MLP neurons of a small language model. Each row is named by its layer, matrix (gate and up: input weights) and neuron, and shows model dimensions 112-175. Each number is 50 + 12 x the weight over its row's rms, rounded and kept within 0 to 99. A neuron's up and down rows have the sign that makes its largest values positive.
After each neuron's rows, "fires in" lists the words (lower case) most often at its 100 highest values on Wikipedia text that the model never trained on.

L2.gate139:50 50 22 32 52 40 53 42 47 38 57 49 52 44 55 58 38 45 67 38 38 61 49 50 37 52 48 50 55 61 48 39 54 40 31 52 58 72 42 52 65 54 32 23 32 64 66 60 59 44 54 58 53 60 67 36 40 72 58 31 46 40 39 53
L2.up139:46 37 67 66 56 52 61 66 41 41 49 68 51 57 50 40 43 36 35 53 48 76 60 59 95 48 54 49 42 90 55 66 47 50 56 50 57 48 38 61 47 71 40 34 47 71 50 60 57 52 49 53 65 56 75 52 32 65 66 45 62 03 41 34
fires in: "county", "region", "wisconsin", "state", "vermont"

L2.gate17:55 43 42 36 64 29 44 54 56 18 65 66 14 64 57 46 60 70 46 55 58 50 27 49 10 68 69 49 59 60 53 36 45 32 50 47 41 38 45 58 48 59 46 29 56 47 53 32 50 57 34 49 36 56 42 43 45 43 56 35 54 62 60 59
L2.up17:48 67 49 61 70 55 47 53 49 57 58 70 21 52 65 51 53 73 48 45 40 50 34 40 42 42 54 62 40 49 32 57 52 47 55 54 44 45 64 40 47 34 55 58 68 45 48 49 39 43 40 59 67 33 59 41 45 49 53 68 51 55 50 43
fires in: "his", "her"

L2.gate1177:40 51 52 59 39 39 53 44 57 47 49 55 48 38 52 25 57 35 77 44 48 79 41 36 66 61 46 51 59 72 42 82 38 50 63 54 47 53 39 38 69 35 30 36 51 49 34 42 54 39 57 50 33 57 61 54 70 40 37 47 49 53 51 34
L2.up1177:62 56 46 46 48 51 46 44 34 25 30 51 56 52 41 70 56 32 46 55 53 50 47 31 52 34 30 49 69 41 64 40 52 47 46 75 52 45 51 51 50 52 40 48 57 33 66 60 39 52 64 48 51 49 44 39 41 38 45 61 65 46 55 46
fires in: "former", "head", "assistant", "junior", "senior"

L2.gate1197:60 48 47 53 55 57 31 64 41 48 47 69 62 74 43 67 70 43 50 31 50 47 62 45 39 51 53 53 48 71 56 36 45 51 66 42 55 61 47 54 58 58 44 46 62 78 57 51 50 61 72 36 27 73 40 51 48 53 40 55 65 49 48 58
L2.up1197:28 41 22 62 63 49 31 54 43 70 59 61 41 49 34 39 56 22 28 38 66 46 75 54 34 61 34 43 40 67 38 49 39 61 38 55 69 44 43 27 42 46 54 50 62 45 63 26 62 31 49 57 62 59 48 50 52 32 50 55 55 59 39 56
fires in: "him", "appointed", "them", "elected", "named", "herself"

L2.gate257:47 54 32 35 40 59 29 51 33 35 61 39 41 46 48 55 21 46 62 36 72 54 63 31 45 46 64 25 63 60 63 49 39 40 54 42 41 34 56 68 68 36 29 50 54 73 47 61 56 36 37 36 59 34 34 50 71 47 52 50 40 60 69 72
L2.up257:58 43 68 43 47 39 33 53 24 22 48 40 58 44 28 60 39 53 60 50 52 59 54 19 53 42 54 51 39 55 60 40 55 30 47 58 63 47 55 57 72 21 42 43 31 74 26 57 65 60 42 49 39 54 48 47 45 35 47 43 50 51 68 48
fires in: "of", "several", "other", "numerous", "various", "few"

L2.gate983:35 28 57 54 61 54 50 29 24 55 37 48 45 59 59 27 35 45 60 65 44 47 32 47 43 45 54 22 43 67 48 52 59 53 52 68 60 52 60 59 43 46 34 61 11 52 53 66 53 68 45 46 49 47 54 61 54 48 51 43 48 52 38 48
L2.up983:39 57 59 57 45 47 44 41 64 62 44 54 67 51 30 49 50 51 54 59 48 31 45 62 41 33 54 36 45 32 31 48 27 48 35 23 45 70 51 54 50 47 47 49 42 60 43 44 61 39 45 60 48 49 68 56 50 31 50 48 62 45 40 79
fires in: "of", "to", "for"

L2.gate167:63 33 41 60 49 63 56 53 47 46 39 50 47 58 46 45 41 33 60 45 65 64 56 71 48 52 46 32 66 74 41 52 55 38 32 59 48 53 45 55 53 63 43 49 65 68 34 66 52 29 51 45 70 51 47 43 38 49 55 52 56 62 68 64
L2.up167:52 38 60 39 48 59 45 44 42 46 63 41 54 48 63 62 39 66 51 47 68 61 36 65 41 58 65 54 58 57 44 62 52 56 43 72 34 57 46 47 49 69 34 62 33 48 32 47 47 55 45 25 78 35 47 44 33 46 57 54 37 34 37 49
fires in: "national", "federal", "world", "civil", "regional", "state"

L3.gate155:56 48 49 53 44 48 68 59 41 42 55 58 41 70 41 65 43 54 17 60 36 38 50 59 59 46 26 39 42 47 68 36 32 58 70 44 61 36 42 69 33 50 54 31 59 38 34 46 62 21 50 62 37 37 49 24 16 44 54 36 35 64 42 39
L3.up155:39 66 32 47 32 26 45 16 50 26 69 44 56 59 56 41 63 62 40 47 46 39 37 35 57 47 46 35 48 47 47 52 33 31 40 27 49 62 35 51 52 61 48 39 49 58 53 77 35 34 51 39 60 63 61 61 32 50 42 62 34 20 27 62
fires in: "this", "that", "same", "similar", "such", "latter"

L3.gate464:49 72 46 19 53 28 46 47 37 38 60 78 39 63 56 28 67 48 51 44 81 60 41 54 53 55 44 62 57 67 45 53 51 71 69 52 36 32 49 63 58 67 60 45 36 40 40 51 47 51 60 39 41 58 48 40 35 67 36 47 57 31 66 57
L3.up464:42 43 62 40 44 47 69 70 50 46 56 67 44 62 51 43 23 37 49 43 56 51 57 45 36 56 38 50 61 67 59 52 58 39 70 60 55 52 39 35 35 49 49 66 58 63 56 62 39 47 75 50 44 52 72 56 67 50 43 30 68 39 70 52
fires in: "s", "her", "in", "him", "himself", "into"

L2.gate945:70 50 60 40 58 76 33 30 29 77 68 55 68 47 56 55 30 54 68 49 39 48 44 50 49 39 59 55 76 58 67 68 54 55 46 54 48 45 53 34 50 48 54 44 65 61 54 38 61 39 57 57 56 45 56 46 44 54 47 50 49 60 61 37
L2.up945:45 51 39 55 59 55 52 26 35 60 54 37 57 34 74 53 48 56 79 62 50 32 47 48 48 13 46 65 56 64 56 61 61 47 49 35 50 47 49 28 35 41 49 55 49 47 33 34 78 42 66 50 51 68 59 51 43 61 45 58 60 49 62 59
fires in: "would", "can", "history", "canby"

L3.gate1101:67 34 43 60 70 43 43 45 41 48 21 49 31 54 37 65 55 37 32 37 30 48 61 44 52 56 39 69 49 72 40 58 60 50 54 51 61 64 48 40 40 71 28 40 51 63 24 54 38 52 36 39 54 61 41 33 45 51 75 46 40 55 51 39
L3.up1101:54 58 32 49 45 42 35 68 64 45 83 75 29 31 44 30 61 72 43 30 53 50 49 33 54 60 39 56 80 52 48 63 44 30 47 31 58 35 54 53 60 49 64 66 65 46 51 66 62 43 35 47 44 62 51 55 38 51 55 74 43 43 42 56
fires in: "it", "them"

L2.gate672:37 54 38 63 50 45 52 58 22 46 43 59 36 56 39 26 55 42 53 62 43 33 36 50 61 46 56 58 51 66 52 75 50 50 51 42 64 56 54 48 70 36 53 49 51 51 30 44 54 46 43 71 28 39 52 38 60 65 50 50 18 56 48 55
L2.up672:40 50 60 33 59 36 49 56 41 42 62 54 35 35 44 43 58 33 60 55 40 58 48 55 34 50 65 57 51 46 54 52 63 46 70 53 55 32 54 52 48 30 38 53 41 56 18 54 37 47 47 66 49 59 37 60 58 57 57 54 38 37 39 56
fires in: "league", "football", "baseball", "music", "mlb"

L2.gate379:69 52 67 49 61 52 40 58 43 38 51 41 52 46 40 26 49 40 49 56 45 25 65 70 46 50 67 50 62 37 35 41 43 39 37 38 66 44 61 46 59 31 47 47 70 75 55 62 45 47 64 44 64 45 76 57 49 50 63 55 38 85 33 28
L2.up379:38 59 56 13 42 31 57 41 35 52 56 34 36 57 65 46 56 38 78 49 36 43 65 45 55 36 48 54 18 40 49 55 34 54 52 45 66 40 53 53 54 53 14 55 49 49 51 47 57 37 52 66 57 47 47 67 57 22 31 57 42 40 63 54
fires in: "to", "bofedales", "shows", "sports", "from", "show"

L2.gate800:54 17 48 67 46 55 43 51 59 49 85 53 78 50 42 37 33 47 46 47 52 37 50 37 46 43 38 51 54 59 51 59 65 50 48 54 41 64 59 43 69 70 69 49 62 61 52 55 46 60 50 54 41 58 72 57 60 29 75 50 53 47 56 40
L2.up800:37 33 52 60 48 48 49 30 50 50 46 41 58 27 49 44 65 55 51 38 42 43 59 25 59 43 53 44 52 56 48 64 45 56 45 59 53 55 65 33 28 53 57 33 65 18 53 70 39 25 55 50 57 63 66 55 61 27 67 90 63 39 58 71
fires in: "south", "southern", "western", "eastern", "northern"

L2.gate445:65 51 53 62 47 46 57 59 25 46 45 54 47 46 64 28 48 53 49 30 63 48 42 36 64 42 58 70 42 47 45 65 37 50 36 29 55 50 65 60 35 45 51 49 41 70 52 31 39 43 50 34 43 51 53 32 36 51 51 48 58 52 61 54
L2.up445:62 42 52 43 48 62 41 65 50 47 53 51 59 35 45 42 36 61 40 57 57 63 48 53 68 61 36 75 77 42 59 38 29 57 49 58 69 56 64 71 44 73 36 45 43 44 58 68 46 58 31 57 33 35 39 81 45 48 37 54 57 37 89 29
fires in: "more", "first", "highest", "of", "better"

L2.gate204:68 40 51 43 46 56 46 12 55 57 81 52 50 54 51 54 52 30 24 43 66 41 28 65 76 52 48 53 52 42 58 73 58 67 36 66 49 29 48 40 66 43 25 53 24 34 58 55 66 43 54 44 44 47 68 47 58 75 60 56 49 50 56 50
L2.up204:54 57 43 39 40 74 47 34 55 64 61 69 39 41 49 53 53 45 32 61 56 41 45 55 49 39 59 40 52 52 37 49 46 51 48 55 55 40 52 33 55 41 53 54 46 24 48 46 46 71 52 59 57 37 54 56 60 51 64 76 37 44 73 58
fires in: "non", "san"

L3.gate659:59 70 41 78 59 49 54 38 33 50 58 45 55 57 53 42 57 69 51 44 51 45 24 41 41 65 57 43 51 45 39 64 57 33 32 60 45 78 05 49 48 33 65 56 34 28 64 61 26 63 67 51 67 69 31 55 43 52 45 52 65 71 49 49
L3.up659:47 66 49 50 43 42 58 44 41 25 30 56 53 58 38 76 52 54 59 60 36 49 47 55 50 57 48 56 47 71 25 50 64 36 52 62 43 43 33 47 57 48 59 64 43 36 74 39 27 70 66 48 50 61 81 56 44 63 56 59 47 55 49 51
fires in: "a", "awards", "won", "award", "nominated", "received"

L3.gate642:53 63 65 58 40 44 43 50 50 68 52 74 46 57 52 50 51 67 47 49 38 36 44 39 56 58 29 31 46 40 46 77 78 51 35 57 68 46 54 44 32 41 65 12 69 44 45 60 37 46 32 47 60 48 47 60 63 50 40 48 38 42 58 18
L3.up642:47 53 56 70 46 46 58 47 63 73 36 64 31 54 30 21 53 44 76 54 60 62 46 48 59 79 60 50 61 47 42 46 51 53 31 31 47 60 46 67 36 47 23 39 62 46 38 56 54 58 53 36 68 38 32 35 61 34 62 56 66 64 45 76
fires in: "where", "from", "as", "after"

L2.gate187:37 34 37 53 46 43 43 51 40 59 66 47 61 44 48 57 23 58 73 55 54 32 49 56 44 50 51 44 47 51 54 46 56 63 63 34 47 54 48 42 50 59 48 53 22 46 41 60 56 40 40 52 21 23 37 52 39 41 64 54 73 40 40 51
L2.up187:41 47 56 53 66 70 51 53 38 59 55 36 63 82 40 61 57 66 66 39 61 43 37 62 57 43 38 58 52 37 58 45 71 57 73 67 68 54 55 37 68 31 52 42 52 44 73 49 54 39 39 46 38 36 74 32 35 58 64 54 57 53 40 41
fires in: "by", "of", "but", "despite"

L3.gate1280:45 59 72 63 39 42 47 54 65 31 61 30 39 25 60 46 43 47 45 53 58 43 68 63 50 49 60 60 60 45 60 32 20 43 42 39 35 47 53 67 68 29 34 53 58 52 51 44 42 52 30 49 28 37 46 45 49 48 54 44 46 50 77 51
L3.up1280:33 69 49 46 45 57 66 59 66 47 38 57 47 38 43 34 25 73 31 29 61 70 49 58 44 56 43 43 16 54 41 47 29 34 41 52 67 71 52 50 41 44 56 54 43 26 48 31 40 40 29 61 63 67 46 47 46 61 65 62 43 35 64 64
fires in: "of", "the"

L3.gate617:35 53 47 46 76 60 45 61 53 57 83 57 48 62 47 22 42 64 15 56 35 62 34 42 46 42 57 49 61 42 52 55 48 38 59 32 51 35 72 41 58 50 61 45 53 51 46 32 54 56 32 28 47 35 39 67 31 49 57 60 38 55 63 63
L3.up617:48 48 36 62 29 34 50 53 39 33 83 46 78 57 39 60 48 53 42 45 61 34 61 24 40 45 58 60 51 49 64 59 44 25 56 10 43 26 52 50 45 50 30 51 65 53 52 54 58 46 48 34 40 55 58 70 39 44 49 61 65 19 41 61
fires in: "time", "date", "period"

L2.gate390:32 55 61 29 71 57 44 51 58 60 33 41 60 62 49 42 53 37 48 43 56 39 30 37 66 56 63 61 57 43 50 32 57 45 31 41 56 63 61 56 47 32 60 71 41 47 62 44 58 44 40 67 67 61 40 61 50 67 66 36 56 36 34 52
L2.up390:46 62 50 43 42 63 51 35 56 48 63 43 51 54 54 36 42 29 56 44 56 73 37 51 68 63 73 40 23 51 45 23 43 35 38 22 46 48 61 51 17 36 47 53 42 45 66 34 49 63 54 55 48 61 67 52 68 76 61 60 41 46 39 47
fires in: "san", "history", "life", "biography", "development"

L2.gate972:39 78 44 62 44 60 47 36 50 54 50 63 59 46 27 27 62 55 28 39 61 43 24 43 61 39 47 33 39 52 64 46 40 30 32 56 51 36 59 57 68 36 50 58 29 42 55 28 42 57 40 37 34 33 50 40 60 67 36 71 41 58 52 33
L2.up972:51 48 58 35 59 55 42 55 40 59 50 64 29 59 42 61 69 43 53 56 66 66 45 37 43 47 60 31 47 38 56 30 37 49 39 45 51 50 41 58 54 25 43 54 40 50 35 50 40 46 47 51 51 45 49 48 45 55 39 59 37 62 45 47
fires in: "water", "earth", "sun", "air", "sea", "time"

L3.gate1044:60 73 64 49 32 59 52 49 55 31 45 56 56 28 44 61 66 56 60 48 67 45 71 48 29 55 51 52 50 49 37 59 68 43 72 61 68 38 37 48 52 42 45 62 30 45 48 42 55 31 55 32 34 64 65 43 56 36 55 63 48 45 53 38
L3.up1044:42 48 82 72 50 53 66 46 37 48 59 47 40 54 43 44 52 49 49 60 66 49 42 43 62 54 43 28 56 60 65 66 59 31 29 60 52 55 52 56 56 45 33 43 38 42 48 50 43 71 55 70 43 45 68 36 32 37 57 37 23 55 44 51
fires in: "on", "off", "up", "launch", "air"

L2.gate101:65 65 43 27 41 58 74 53 57 75 36 33 44 50 46 44 62 57 64 45 48 56 49 40 55 47 42 37 47 53 63 72 33 49 55 39 42 58 55 34 53 52 52 61 38 24 40 37 47 27 47 49 38 37 51 46 35 57 63 59 37 63 55 47
L2.up101:18 56 45 23 39 57 57 69 54 64 46 50 37 47 63 58 39 72 73 53 42 52 69 32 60 47 55 35 44 48 63 46 53 47 48 56 51 65 84 61 36 66 40 39 53 42 34 41 65 32 48 55 48 79 38 66 39 40 64 65 48 46 60 48
fires in: "father", "by", "brother", "husband", "son"